Weights of a small GPT-style language model, trained from scratch on English Wikipedia.
Size: width 448, 14 heads of 32, vocabulary 16384.
Training: a variant of Adam for these matrices, 316M tokens.
MLP neurons of a small language model. Each row is named by its layer, matrix (up: input weights) and neuron, and shows model dimensions 352-447. Each number is 128 + 24 x the weight over its row's rms, rounded and kept within 0 to 255.
Before each neuron's rows, "fires after" lists the tokens most often just before its 100 highest values on Wikipedia text that the model never trained on.

fires after: "\n", ")", " /", " [", ","
L2.up1868 [137 110 125 153 116 108 106 114 130 145 142 146 132 125 125 147 151 126 159 116 130 105  83 113 121 108 116 146 121 155 126  86 155 129 118 167 156 110 148 128 105 153 157 122 139 112 140 118  80 141 171 115  94 160 101  98 135 109 142 165 141 148 105 167 151 109 134 105 119 116 147 164 142 106 140 145 107 116 108 139  79 106  78 104 156 170 132 145  92  83  99 179  95 135  73 101]

fires after: "\n"
L2.up835 [106 123 137 142  79 113 123 107 119 149 128 125 128 112 134 141  99  70 111 141 121 189 150 132 136 124 131 112 121 115  94 127  99 134 127 182 141 111  94 124 139 133 142 135 143 115 143 132 122 138 144 161 141 129 130  86 112 138 117 136 110 125 133 150 139 133 138 177 126 122 114 160 152 104  92  97 149 138 142 167 105  98 123 127 164 119 121 110 113 131 147 138 147 130 149 127]

fires after: " the", " was", ",", " an", " The"
L2.up1974 [117  80  82 145 103 104 152 129 184 160 109  91 141 130 175 138 104  92 117 137 130 180  82 136 152 144 148 108 126 101 150 130 111 116 113  81 148 120 134 122 106 114 109 110 160 133 136 111 153 114 116 155  94 118 112 106  82 176 140 113 144  93 101 118 127 144 137 147 164  98 101  89 126 155 108 138 163  94  93 126 106 101 114  92 153 124 120 105 130  81 155  95 142 137 146 145]

fires after: " of", ",", " in", "E", " the", " and"
L2.up654 [141 120  89 159  96 125 132 122 153  93 107 130 142 166 118 149 131 146 141 121 132 142 131  95 167 147 112 103 142 155 144 132 121 135 105 137 138 115 105 135  90 178 133  88 128 154 103 106 114 129 129 149 110 189 112 138 123 127 120 110 101  88  94 169  96 141 107 160 138 142 156 117 129 120 136 126 100 140 118 129 115 113 116 139 140 130 119 133 127 107 112 119 140 129 126 116]

fires after: ".", "\n", ","
L2.up929 [133 112  97 106 138 146 162 136 122 132 154 158 112 135  93 155 129 134 122 139 116  97 104 177 135  97 123 128 136 140 124  63 137 103 109 145 129 135 142 124 142 155 119 141  96 125 127 106 136 105 102 154 138 144 119  91  90  88 125  88 133 114 152 121 124 163 131 164 149 139  91 130 112 104 115 149 118 158 142 170 165 142 114 143 171 123 114 169 134 118 112  98 113 119  80 124]

fires after: "\n", "History"
L2.up804 [119 109  90 144 158 132 145 102 196 142 132 147 149 118 118 133 119 127 112 151 148 118 145 132 142 115 108 143 129 156 157 120 123 146  97 122 128 145 135 135  94 109 107 148 122 138 167 148 141 144  73 138  72 163  94 128 112 134 133 161 145 118 115 155 152 137 107 127 123 172 132 112 141 107 115 141 149 102 162  89 151 130 145 146 105  80 132  84 158 128 165 136 179 164 156 104]

fires after: "\n", ".", "The", " /"
L2.up1962 [124 107  48 100 123 129 151 159  89 149  90 102 129 107 140 102 125 103 113 107 135 175 134 115 161 105 153 141 109 133  98 117 146 128 147 103 122 143 132  98  83 125 140  83  94 117 161 128 150 103 141 151 109 113 104 122 130 119 117 111 109 168 152 154 174 153 139  80 119 106 145 118 148 120 139 107 150 118 136  89  96 122 110 103 130 126 113 117 133  97 148 137 126 149 150 126]

fires after: " |", ".", "00", " a"
L2.up2643 [115  97 129 145 147 149 100  95 134 135 109 116 132 129 155 153 104  96 165 148 120 168 143 106 122 123 157 117 166 132 106 124 148 143 145  58 131 153 106 139 122 151 142 131 117 139 113 121 121 100 112 174 165 136  90 107 146 138  88 149 109  93 105  95 115 116 159  99 126 104 122 144 160 133 129 122  96 140  70  92 128 118 172 147 144 121  99 138  95 133 104 150 124 127 125  91]

fires after: "\n"
L2.up641 [138 175 142 108 118 101 125 139 140 101  71  86  99 148 110  91 121 102 150  93  90 145 149 159 166 151 119 114  91 107 132 110 141 137 151  79 120 133 141 144 127 149 157  75 136 132 138  96 106 124 100 145 111 121 116 114 144 138 121  96  99 131 101 130 110 112 163 100 131 109 127 130  81 105 112 166 158 138 146 140 133 166  82 143 141 148 166 142 122 140 132 150 128 151 126 109]

fires after: "\n", "."
L2.up1723 [166 122 158 101 124 115 125 134 116 155 157 137 130 144 117 111  79 133 172 178 125 117  90  94  83 138 146  82 117  92 127 106 137 109 164  95 139 126 103 125  88 127 151 119 115 102 158 136 174  81 131 155 116 119 111 107 107 189 123 162 163 158  94 114 126 123 149 182 142 139 170 151 131 106 141 159 162 114 107 127 135 162 144 118 111 159 151 107  98 115 114 185 136 123 138 104]

fires after: "\n", ".", " the"
L2.up2680 [127  72 107 142 106 125 114 141  97 132 125 104 136 125 137 116 108 153 137 175 157 142 119  86  99 154 109 122 111 114 101  80 100 149 128 119 128 134  84 140 170 119 160 119 176 107 122 119 141 150 153 136 140 130 101 117 127 150 107 125 145 115 130 137  95 183 140  84 144 137 124 111 135 114 142 121 111 134 138  73  92 148  91 143 133 121 112 112 120 119 113 175 118 139 117 116]

fires after: "\n", " |"
L2.up471 [145 146 127 133 125 103 156 142 166 124 165  98 119 146 147 155  78 162 158 127  76 118 128 111 155 119 130 138 122 101 103 159 100  86 117 133 122 154 132 122  98 104 167 134 126 103 136 122 161 121 119 132 142 132  77 114 100 137 174 102 127 134 103 132 117 153 114 126 132 123 138  97 134 142 145 157 154 115 134 137 138 149 126 166 141 124 136 122 108 117  98 118 133 134  91 121]

fires after: "\n", "."
L2.up1813 [174  88 142  98 101 141 138 160 125 148 117 154 141  94 108 120 127 113 151 145 145 173 104 102 122  81 114  85 135 114 106 122 134 114 112  96 181 159 136 170 100 111 186 129  96 121 132 115 162 134 149 126 131 132 131 121  92 144 157 127 130 117 121 140 104 118 179 150  99 112 134 151 126 136 123 151 111 132 101  85 145 105 174 136 105 118  90 161  95 108 127 175 114 132 106 135]

fires after: " Good", "-", " his", " •"
L2.up2585 [ 99  78 105 155 127 132 103 105 136 109 177 136 164 133 141  95 133 155 150 123 135 161  93  85 161 124 117 159 125 118 118 122 171 138 165 118 130 134 154 137 140 176 101  99 145  95 131 118 106 157 146 111 154 136 107 139 124 128 128 127 141 151 127 147 112 108  89  87 134  87  95 101 119 125 102 110 180 134 114 109 115 133 109 124 157 116 126 126 108 159 142 138  89 168 158 118]

fires after: "In", " In", " in", "\n", "|", " of"
L2.up2274 [174 101 138 108 146 109 130 108 155  81 110 142 149 131  95 157 139 102 114 121 111 124 139 151 174  86 127 120 154  83  89 113 133 141 128  84 108 134  80  80 172 132 138 138 173 121 185 125 163 105 126 119 136 168  99 139  90 146 153 129 151 113 145 150 124 139 116 144 103  87 116  88  97 120 121  87 118 141 154  84 144 142 113 124 136 166 125 135  98 106 120 161 124 173  97 122]

fires after: "\n", "bes"
L2.up1728 [140 130 148 126 152 150 116 130 129 125 112 126 140 126 150 116 101 117 117 165 143 125 116 141 111 139 106 129 157  68 129  83 150 168 125 135 117 116  71 118 122 147 159  85  91 140 102  86 141  99  78 124 105 170 100 127 136 150  87 149 156 159 127 125 117 140 119 168 119 151  87 108 130 158 110 132 129 118 146  97 136 168 105 139 170 119  99 128  99 120 147 157 135 113  53 125]

fires after: "\n", ")"
L2.up2135 [167 128  74 158 109 129 115 110 121 158  93  94  90 148 139 101 144  97 134 131 119 166 101 139 139 149 124 107 104 159 143 136 108  74 156 174 147 160 158 104 113 153 136 163 138  95 133 153 163 121 115 130 104 167 100 121 128 125 142 107 129 107 141 155 129 161 159 113 144 120 109 135 109 133  96  74 146 151 123 141 104  88 145 121 108 161 105 140  92 124 101 128 136 106 105 141]

fires after: " |", "|", "==", "\n", "-", " Time"
L2.up680 [ 99 117 141 173 172 142 154 152 129  97 156 161 111 152 150 127 136  89 123 110  83 124 104 108 124 120 142 136 150 144 137 126 172  99 103  93 105 140 152 112 104 154 141  92 127 123 137  98 103 125 151 156 103 155 130 129 101 152 135 102 100 129  88 135 136 152 148  87 133 113 107 104 115 134  90 130 143 147 144  88 157 140 161 155 116 105 119 123 149 136 124 172 135 159 137 170]

fires after: "\n", "osa"
L2.up802 [111 116 128 105 168 138 162 152 143 113 174 111 150 131 141 157 178 102 129 136 140 133  81  69 126 146 155 113 148 166 122  94 159 125 104 158 127 154 164 115  99 131 152 103 135 103 152  93 126 128 131 115  80 141 104  93 135 110 156 125 149 139 141 129 146 123 124 130 145 131 125 107 148 108 156 147 134 121 119  93  99 173 176 148 146 169 111 122 122 114  85 129 152  99 124 105]

fires after: "==", " /", " has", " have", "|"
L2.up1360 [ 93 134 121 145 138 129 198 128 150 101 126 152 118 115 112 159 169  95 117 189 141 190 125 123 116 113 155 113 172 104 113  95 105 122 112 130 152 115  93 119 155 115 134 116 101 113 163 113 170 139 107 143 105 152 149 116 112 140 143 124 154 108 129 129 123 135 146 137 125 120  99  94 108 155 123 124 149 131 133 127 157 127 131 152 151  97  94 114 100 134 139 149 134 108 130 131]

fires after: " of", " the", " in", ",", " Los"
L2.up144 [126 124 113 159 108  89 131 111 139 131 123 110 113 162 118  89 129 148 111 128 109 148 116 151 128 104 128 104 114  86 126 173 115 151 112 126 143 163 115 117 118 141 147 103 126 122 154 151 117 132 162 140 124 154 135 108 135 166 126 169  97 127 139 113  99 128 145 161 129 116 133 106 183 132 148 113 153 126 157 118 160 146 129 158 137 142 121 117 114  71  96 147 151 129 160 118]

fires after: "\n", " professor"
L2.up800 [103 120  93  90 126 121  94 147 142 114  98  83 114 138 151  92 127 131 161 140 128 172 126 181 157 142 105 172 118 118  85 107 105 127 104 123 134 125 166 114 134 102 129 165 137  95 166 117 150 124 158 109 109 124 115 138 165 148 135 103 119 113 115 148 134 129 124 136 123 131 127  99 147  83 171  92 104 110 128 109  96 130  82 108 132 164 118 132 129 104 127 118  88 146 156 110]

fires after: "\n", "-"
L2.up351 [137  93  58 104 160 169 111 121 111 147 162 115 157  96 141 125 138  61 102 146  98 169 113 110 148 145 139 131 134 110 113 132 141 165 126 108 142 168 112 122 142 117 160 125 100 117 130 128  99 134 143 166 135 143 116 117  79  97  90  89 104 126 122 151 155 135 101 124 154 108 112 164 185 123 137 131 146 110 170 119 163 142 116 158 174 111 109 140  91 103  96 105 130 183 132 100]

fires after: "\n"
L2.up657 [169 109 109  76 154 127 145  98 115 161 150 113 145 139 164  85 128 121 148 174 147 142 101 117 130 150 135  96 145 129 103 111 161 125 132 136 168 138 148 146 124 123 135  90 112 151 125 143 148 113 122 169  86 105 101  97 112 178 138 102 134 157 138 144  92 130 120 126 127 112 145 111 190  69 166 135 138 144 142 122 130 143 148 115 124 112 144 107  80  86 117 125 157 160  99  83]

fires after: "\n", " /", " •", " mi"
L2.up2437 [160 121 131 145  93 177 162 110 115 122 124 117 137 129 140 177 184 145 110 134  98 170 122 120 124 130 147 143 137 193 115 127 111 122 127 165 134 140 133 109 139 151 176 100  99 117 144 135 105 161 103 150 132 137 117 146 160 127 173 128 133 110 129 167 128 117  93 118 152 125 130 115 136 125 111  95 118 128 142 118 114 171 153 108 184  86  98  84 124 102 115 132 123 126  97  90]

fires after: ".", "\n", " |"
L2.up172 [122 109 107 126 145 148 104 118 129 143 135 119 142 108 141 120 107  74 105 112 120 103 101 109 110 120 106 124 168 159 132 118 163 151 146 105 157 123 106 119 122 124 140 133 153 134 141 117 100 146 106 115  85 149  93 125 166 119 147 115 135 131 109 107 137 121 141 134 136 151 108 150 107 165 130 144 129 120 101 150 165 155 105 109 126 143  97 167 143  85 123  98 176 158  92 142]

fires after: " |", "In", " In", " "
L2.up1163 [123  80 123 145 137 100 164 126 142 156 109 123 123 107 109 104  74 143 107 168 131 137 142 174 119 108 164 112 146 120 145  98 111 130 103 109 111 139 140  87 112 125 123 127 140 127 133 143 169 125 132 166 120 125 162 150 135 158 103  93 157  88 128 110 123 101 148 150 110 117 162  82 145 103  97 145 144 154 110 138 152 123 124 113 141 162 155  80 126 124 149 157 137 153 121 170]

fires after: "\n", "==", ":", "-"
L2.up2352 [151 105  80 112 122  94 119 143 112 151 124 142 154 102 137 132 113  63  93 131 131 162 140 115 162 136 130 137  96 131 181 127 117  92 166 156  82 164 149 111 107 132  96 131 136 111 156 124 140 130 149 116 113 105 144 124 120  98 130  86 135 112 139 147 176 155 121 165  89 145 141 116  93  86 152 128 115 118 131 199  98  92  85 147 115 137 108 101 142 120 118 142 141 158 103 106]

fires after: "\n", ","
L2.up1288 [ 99 139 163 139  87 112 140 116 122 124 109  81 144 141 147 172 119  96 124 140 134 143 135 161 150 148 109 163 145 126 138 141 182 122 143 169 118 111 133 140 152 168 137  94 118 113 137 143  84 146 136 104  77 134  97 117 132 111 141 148 143 131 109 172 158 126  85 129 125 127 133 100 139 127 119 114 148  97  84 114  89 108  85  98 140 161 102 126 115  77  87 126  99 123 149  98]

fires after: "\n", "=="
L2.up84 [157 152  74  98 129 110 160  90 156 127 128  91 101  89 105 115 119 141 122 100  88 161 122  94 140 129 155 164 106 118  91 139 100 139 150 137 105 118 117 147 130 149 173 114 143 128 148 118 150 110 107 128  98 123 102 113  82 111 189 122 149  86 105 147 114 169 115 119 101  97 182 115 136 131 154 121 136 100 177 135 112 149 136 132 127 131 125  88 147  80  81 130 165 115  95 120]

fires after: "\n", ".", " and", "-"
L2.up368 [132 110 122 117 107 148 109 119 110 138 152 113 141 142 158 110  97 132 147 123 107 131 131 144 122 106 123 101  89 129 119 135 123 146 107 113 115 145 114 146 141  87 162 110 154 133 127 132 148 106 135 145 170 126 110 121  65 160 108 109 131 156 170 159  68 169 145 164 113  86 163 125 155 132 104  93 112 141 129 149 114 102 117 136 168  92 113 102 108 112 105 131 149 107 133 124]

fires after: "-", "N", " |", ":", " •"
L2.up2314 [152 112 108 170  91 107 131 109 150 135 156 116 117 122 112 144  94 134 160 137 172 162 114  88 155 139 136 110 161 154 118 122 165 146 160 114 126 135 134 152 104 133  98 136 118 114 170 134 107  95 118 161  94 177 113 126 136 120 132 135 126  70  88 158 142 135  94 130 122 130 130 145 130 140 142  79 120 121 116  88 121 108 115 103 123 150 108 110  95  80  78 117 156 115 152 113]

fires after: "\n", ".", "==", "|"
L2.up1665 [100  81 152 130 131  92 131 126 100 122 150 144 154 117 108 101 122  94 140 185 130 122 149 139 149 147 144 123  80 127  97 143 127  74 181  79 139 103 151 128 127 135 132 146 128 106 124  99 117 121 123 123 129 160 107  99  95 155 166  89 134 139 145  94 110 136 154 154  88 129 119 120 103 114  94 117 124 126 150 144 108 136 123 147 158 157 108 101 109 108 111  88 132 133 117 108]

fires after: "\n", "-", "==", "==="
L2.up264 [127 151  75 162  76  96 125 132 148 175 107 149 140 117  98 161 125 114 151 147 136 154 116 103 145 145 124 130  99 127 133 149 111 117 131 136 134  99 132 106  98 106 129 165 129  71 208 134 104 108 158 145 112 141 105 135  99 146 148  89 141  84 138 165 122  88 141 177  94  94 132 159 138 144 146 115 147 129  86 171 122 116 104 130 130 130  78 139 108 137 119 115 123 154 134 128]

fires after: ".", "\n", "-"
L2.up2285 [110 127 131  99 129 127 158 128 166  96  97 140  98 132 144 143 122  80 129 143 158 132 131 135 117 104 179  87 145  84 138 113 135 133 128 101 158  79 106 136 147 117 131 128 139 123 142 122 107 113 126 131 152 132 133 123  62 184 157 106 156 142 111  93 148 138 160 171 176 124 122 129 104  86 154 115 108 121 128 177 125 138 174 131 159 145  91 137 159 101  94 134 157 118 131 137]

fires after: "-", " took", "==", " is", "|"
L2.up2349 [ 96 106 130 157 111 162 111 106 132 171 119 124  92  89 121 111 172  78 134 131  94 122  98  91 142 131 113 136 115 125 123 144 126 169 121 122 171 141  71 132 101 114 150 105 102 163 138 109 175 136 137 170 129 153 106 106 103 150 140  94 130  93 108 132 141 175 109 135 153 142 155 123 129  99 117 124 138 149 107 194 118  93 109 121 148 122 125 133 111  96 108 163 152 138 136  81]

fires after: "|", " in", " In", " |", "In", " the"
L2.up669 [121 103 170 129 150 107 154 110 138 130 128 157 152 125 117 113 124 138 131 150 139 106 151 109 141 130 174 116  98  98 107 134  95 128  78 126 139 115 134 131 174  66 152 111 161 157 112 115 158 156 101 132 126 154 140  97 105 152 103 122 160 143 138 179 103 145 148 116 138 111 100  98 115 149 147 130 118 171 146 135 145 136 141 134 139 148 116  85 128 110 121 182 115 171 173 138]

fires after: ",", " (", "-", "×", ".", "_{"
L2.up1065 [ 93  99 162 103 160 166 161 142 106 140 153 169 168 149  91 133 148 117 137 132  96 132  68 135  95 107 144 121  86  97 127 114  91 168 149  90 136 195 117 147 175 153 145 115 119 134 144 107  92 133 161 186 152 163 129 147  99 118 134  94 156 119 127 150 121 179 154 151 124 116  99  83 156 128 169 126 120 189 136  74 153 156 112 143 170  77 141  93 137 107 112 136 131 138 126 139]

fires after: "\n", " |", "|", "===", " 27"
L2.up2310 [ 98  86 145 202 133 138 123  92 107 134 129 101 129 133 138 156 109  94 127 161 181 152 120 140 161 115 131 122 135 133 103 140 133 107 157 101 155 159 144  97 118 150 117 168 131 113 136 147 122 129 111 167 159 159 120 149 125 158 122 157 156 106 135 125 118 111 104 134 109 141 107 144 129  93 144 114 140 135 100 123 106 180 149 126 106 100  77 117 160 135 140 147 170 143 137 113]

fires after: "-", " was", " (", "==", "Early", "Personal"
L2.up227 [ 94 127 118 161 104  94 112 125  92 147 173 109 145 128 143 145 149 127 109 115 123 149 142  77 188 164 134 160  87 171 129 126 149  92 103 151 113 118 145 139 111 164 131  81  89 149 132 112 123 181 120 141 109 125 112 114 135 123 133  65  80 118 128  89 143 145 118 120 115 165 105 144 121 115 131 113 144 103 136 173 116 159 119 130 109 131 129 152 115  52 132 118 150 131 140 114]

fires after: "N", "-", "|", " (", "===", "–"
L2.up687 [118 117 164 139 156 165 158 112 147 163 128 153 118 117 133 178 110  81 145 187 124 115 109 121 159  88 138 106 134 171 118 120 126 110 123 164 145 149  83  99 114 136 177 133 114 150 130 148 158 114  96 144  87 159 106 124  88 138 206 135 110 125 134 158 172 144 143 136 132 105 171 103 123 110 187 147 104 107 134 161 115 103 111 142 110 146  95 115 122 101 133  84 149 133 113 172]

fires after: "\n", "-", "|"
L2.up317 [135 122 137 134 152 157 113 143 159 131 180  98 126 156 156 106 151 137 100 140 181 164 133 111 126 132 122 150 121 140 146 134 137 155 144 143 126 166 102 104  97 103 131 155  94 119 181 121 101 106 125 141 142 135 133 152 140 119 124 127 112 160 118 169 159 113 162 114 121 110 174 111 154 141 111 154 149 114 113 117 117 148 164 116 174 112 146 145 151 145 124 140 133 153 161 128]

fires after: "\n", "acter", "-"
L2.up1613 [113 139 152 119 140 121 175 101 137 120 146 116 187 157 127 112 153 126 143 149 114 143 147 140 113  87  95 118 126 142 167 113 137 156 124 137 141 103 173 149 134 136 147 109 131 138 165  90 102 127 117 143 127 138 130 120 111 156 140  86  99 155  96 159 143 112 117 129 103 120 111  93 120 114 175 121 142 188 103 152 100  94 125 157 123 110  89 121 100 109 119 105 129 109 134 105]

fires after: "\n", " /", "°", ",", ":"
L2.up2626 [122  89 110 134  96 177 126 134 110 147 147  92 119 157 102 186 141 115 150 123 127 126 119  85 103 146 164 139 150 146 127 141 154 145  94 143 153 150 119 110 112 163 118 124 110 180 127  95 140 116  73 123 113 140  91 113 137 133 150  92 129 104 119 129 152 117 133 142 151  85 130 129 122 144 155 131 135  95 146  92  94 194 137 138 166 126 161 174  78  80 118 117 111 106 115  84]

fires after: "N", "|", "-", " March", "°"
L2.up1042 [ 99 155  85 197 162 139 111 133 127 157 151 120 155 149 108 141 137  72 122 106 121 146  82 132 137 158 156 114 146 168 105 143 163 134 123 168 144 125 111 117 112 150 101 149 138 127 166 152 133  62 131 137 121 133 124 133 115 143 112 118 114  91 104 149 118 162 100 155 162 107  98 127 173 124 156  98 148 103 136  93 106 117 144 131 148 123 121 124 108 147  92 163 148 119 137 155]

fires after: "\n", " Men", " Women", "|", " –", " |"
L2.up461 [137 158 119  97 149 115 113 115 173  83 143 130 135 146 128 176 161  93 114 109 114 149 127 108 126 137 157 116 119 123 116 122 140 124 109 115 161 117 126 155 136 147  94 151 112  90 146 113 104 151 150 136 100 151 121 123 136 139 110 128 132 107 112 191 168 107 101 121 161 107 156 107 176 146 137 147 145 131 106 140 125 138 150 148 105 125 147 138 121 108 101 107 160 158 125 137]

fires after: "\n"
L2.up879 [124 129 146 151 119 100 125 133 137 120 166 120 121 112 149 136 136 137 149 123  87 121 127 123 175 142 102 161 126 130 118 109 163 104 136 106 149 139 149 102 102 167 123 135 123 113 160 150 133 124 102 140  87 121 116 114  69 145 128 110  98 155 131 113 135 141 104 126 111  98 125  85 156 111 133 138 121 118 131 100 153 108 137 130 153  97 153 166  95 126  92 100 118 156 131 145]

fires after: "\n", "==", "ped"
L2.up2071 [130 138 122 148 153 118 123  97 151 137 119 134 158 126  84 113 106 155 104 169 142 198 102 144 112  50 183 135 163  83 142 117  89 144 111 135 132  92 145 125 130 131 175 106  99 111 151 112 110 136 130 140 124 148  82  88 120 168 128 146 137 123 103 119 108 130 152 159 144 107 118  96  99 131 140 106 125 150 126 148 136 124 124 145  91 127 114 115 156 133 163 117 138 158 189 164]

fires after: "\n", "|", "==", " the"
L2.up579 [145 104 139 146 147  93 141 157 101 124 171 109 144 134 129  93 125 112 117 158 110 165  72 110 128 148 136 102  82 127 127  82 128  91 116 136 115 173 154  90 116 121 161 164 150  94 153 103 148 130 131 166 123 152 114 126  69 118 117 173 148 114 126 126 120 125 123 150 122 111 132 136 116 101 157 136 177 133 151 144 111 121 108 100 133 169 118 117  54 130 132 114 155 155 114 122]

fires after: "\n", "|", "°", "-"
L2.up1922 [ 97 154 109 148 109 115 115 112 133 140  73 151 133 138 150 136 173 138 131 141 102 160 131 121 124 112 178 100 137 146 139 172 147 120 121 100 129  75 133 111  94 182 134 130  92 126 173 120 109 108 167 132  99 141 153 125 141 101 141 115 121 105 124 125 163 163 108 160 151  88 125 106 119 141 124 147 156  98 105 150 113 111  82 134 122 151 160 109 112 116 135 198 152 179 166 177]

fires after: "\n", " the"
L2.up1448 [183 125 115 132 157 158 146 147 155 156 128 153 148 131  76 101 126 165 125 111 113 138  97 166 131 111 162 112 125 106 110 162 154 135 115 126 158 118 113 122 130 136 116 132 113 117 159 121  93 117 140 155 127 115 114 100  90 152  79 106 141 127 152 147 133 121 141 178 105  71 157 117 111 157 141 135 165 125 164  97 122 129 158 105 114 131 133 107 112  89  82 135 132 148 125 153]

fires after: "\n", " |", ")"
L2.up316 [163 113 142 121 160 101 136 132 137 186  83 164 112 166 146 116  70 109 121 136 153 139  89  87 116 108 125 137 139 143 119  87 134 112  90  91 133 174  99 137  75 137 163 123 111 161 161 128 154 124 102 112 117 135 138 105  95 138 144 162 143 133 103 138 127 148 107 128 139 108 142 137 163  92 132 134 162 136 118 132 139 160 148 129 101 109 113 127 113 107 155 167 157 146 119 137]

fires after: "\n", ".", "|", " \""
L2.up2571 [135 129 139 150  65 135 146 118  94 117 103 143 166 152 115  99 130 120 103 146  99 128 116 140 160 156 118 125 146  82  75 125  96 154 131 122 126 109 119 150 135 150 159 112 123 123 130 136 132 129 150 157 176 142 156 130 122 171 116 131 137 133  86 131  52 126 151 139 142  94 119 120 129 105 143 141 154 111 113 114 152 140 141 168 164 128 133 111 114 130 165 108 141 147 153 133]

fires after: "\n", "|"
L2.up601 [112 109 124  73 163 111  96 149 106 104 136 137 137 133 139  90 150 127 157 142 116 161 147 121 101 171 139 119 118 126 106 141 132  97 140 128 153 142 131 110 103 110 168 130 107 116 157 112 125 147 155 146 101 182  98 120 102 151 129 114 137  82 126 203 160 124 112  92 195 119 129 164 163  72 137 117 154  97 106 122 116 157 164 171 164 137 119 117 144 106 133 168 118 141 134 116]

fires after: "\n"
L2.up1269 [133 119 121 109 136  83 106 134 113 180 110 161 126 173 159 110  84 150 104 163 148  94 140 118 105 108 153 115  94 120 109 119 166 146  73  91 172 152 103 140 147 113 143 137 142 131 115 120 127  77 118 111 109 134 110 137 100 204 113 166 131 145 105 162  77 124 116 135 114 106 134  94 145  85 159 145 166 159 133 154 140 117 152 102 116 141 104 130 142 127 148 210 117 162 123 149]

fires after: "\n", "|", " of", " in"
L2.up1998 [167 134 150 198 130 123 138 138 148 139  75 123 154 125 177 146 105 118 143 144 111 117 165  99 156 102 110 118 143 111 114 122 119  89 114 122 172 152 116 157 148 179  80 131 135 136 132 118  95 110 130 104  87 157 151 130 129 113 147 150 124 125 153 108 109 173 153  99 128 114 148 141 146 129 117 104 152 123 124 131 117 128 123 114 106 144 123  92 111  97 119 170 106 117 145  99]

fires after: "\n", ")"
L2.up2661 [173 110 135  85 102 135 142 112 149 109 134 144 117 135 111 139 176 144 151 165 156 117 158 158 153 147 178  96 106 134 143 141 143  87 122 122 140 128 179 120 118  98 115  90  93 126 176 134 120 182 138 171 133 115 109  88 150 137  75 151  99  92 118 175 135 129 127 126 153 121 127 128 145 139 138 123 130 187 120 104 122 108 139  97 117 111 121  92 122 132 126 143 131 107 152 122]

fires after: "==", " |", "===", "\n", " the"
L2.up1359 [112 108 141 142 178 169 152 133  81 123 120 184 117 106 131 137  95 139 116 157 141 105 143 150 134  87  95 107 129 156 123 139 152 198 123 106 129 121 111 120 141 116  77 141 103 124 116 136 152 133 104 150 140 136 111 139 144 153  81 122 101 148 104 172 106 109 105 128 104 127  72 109 156 145 110 121 184 137 132 162 156  93 108 132 119 126 120 106 127 129 136 147 155 126 136 124]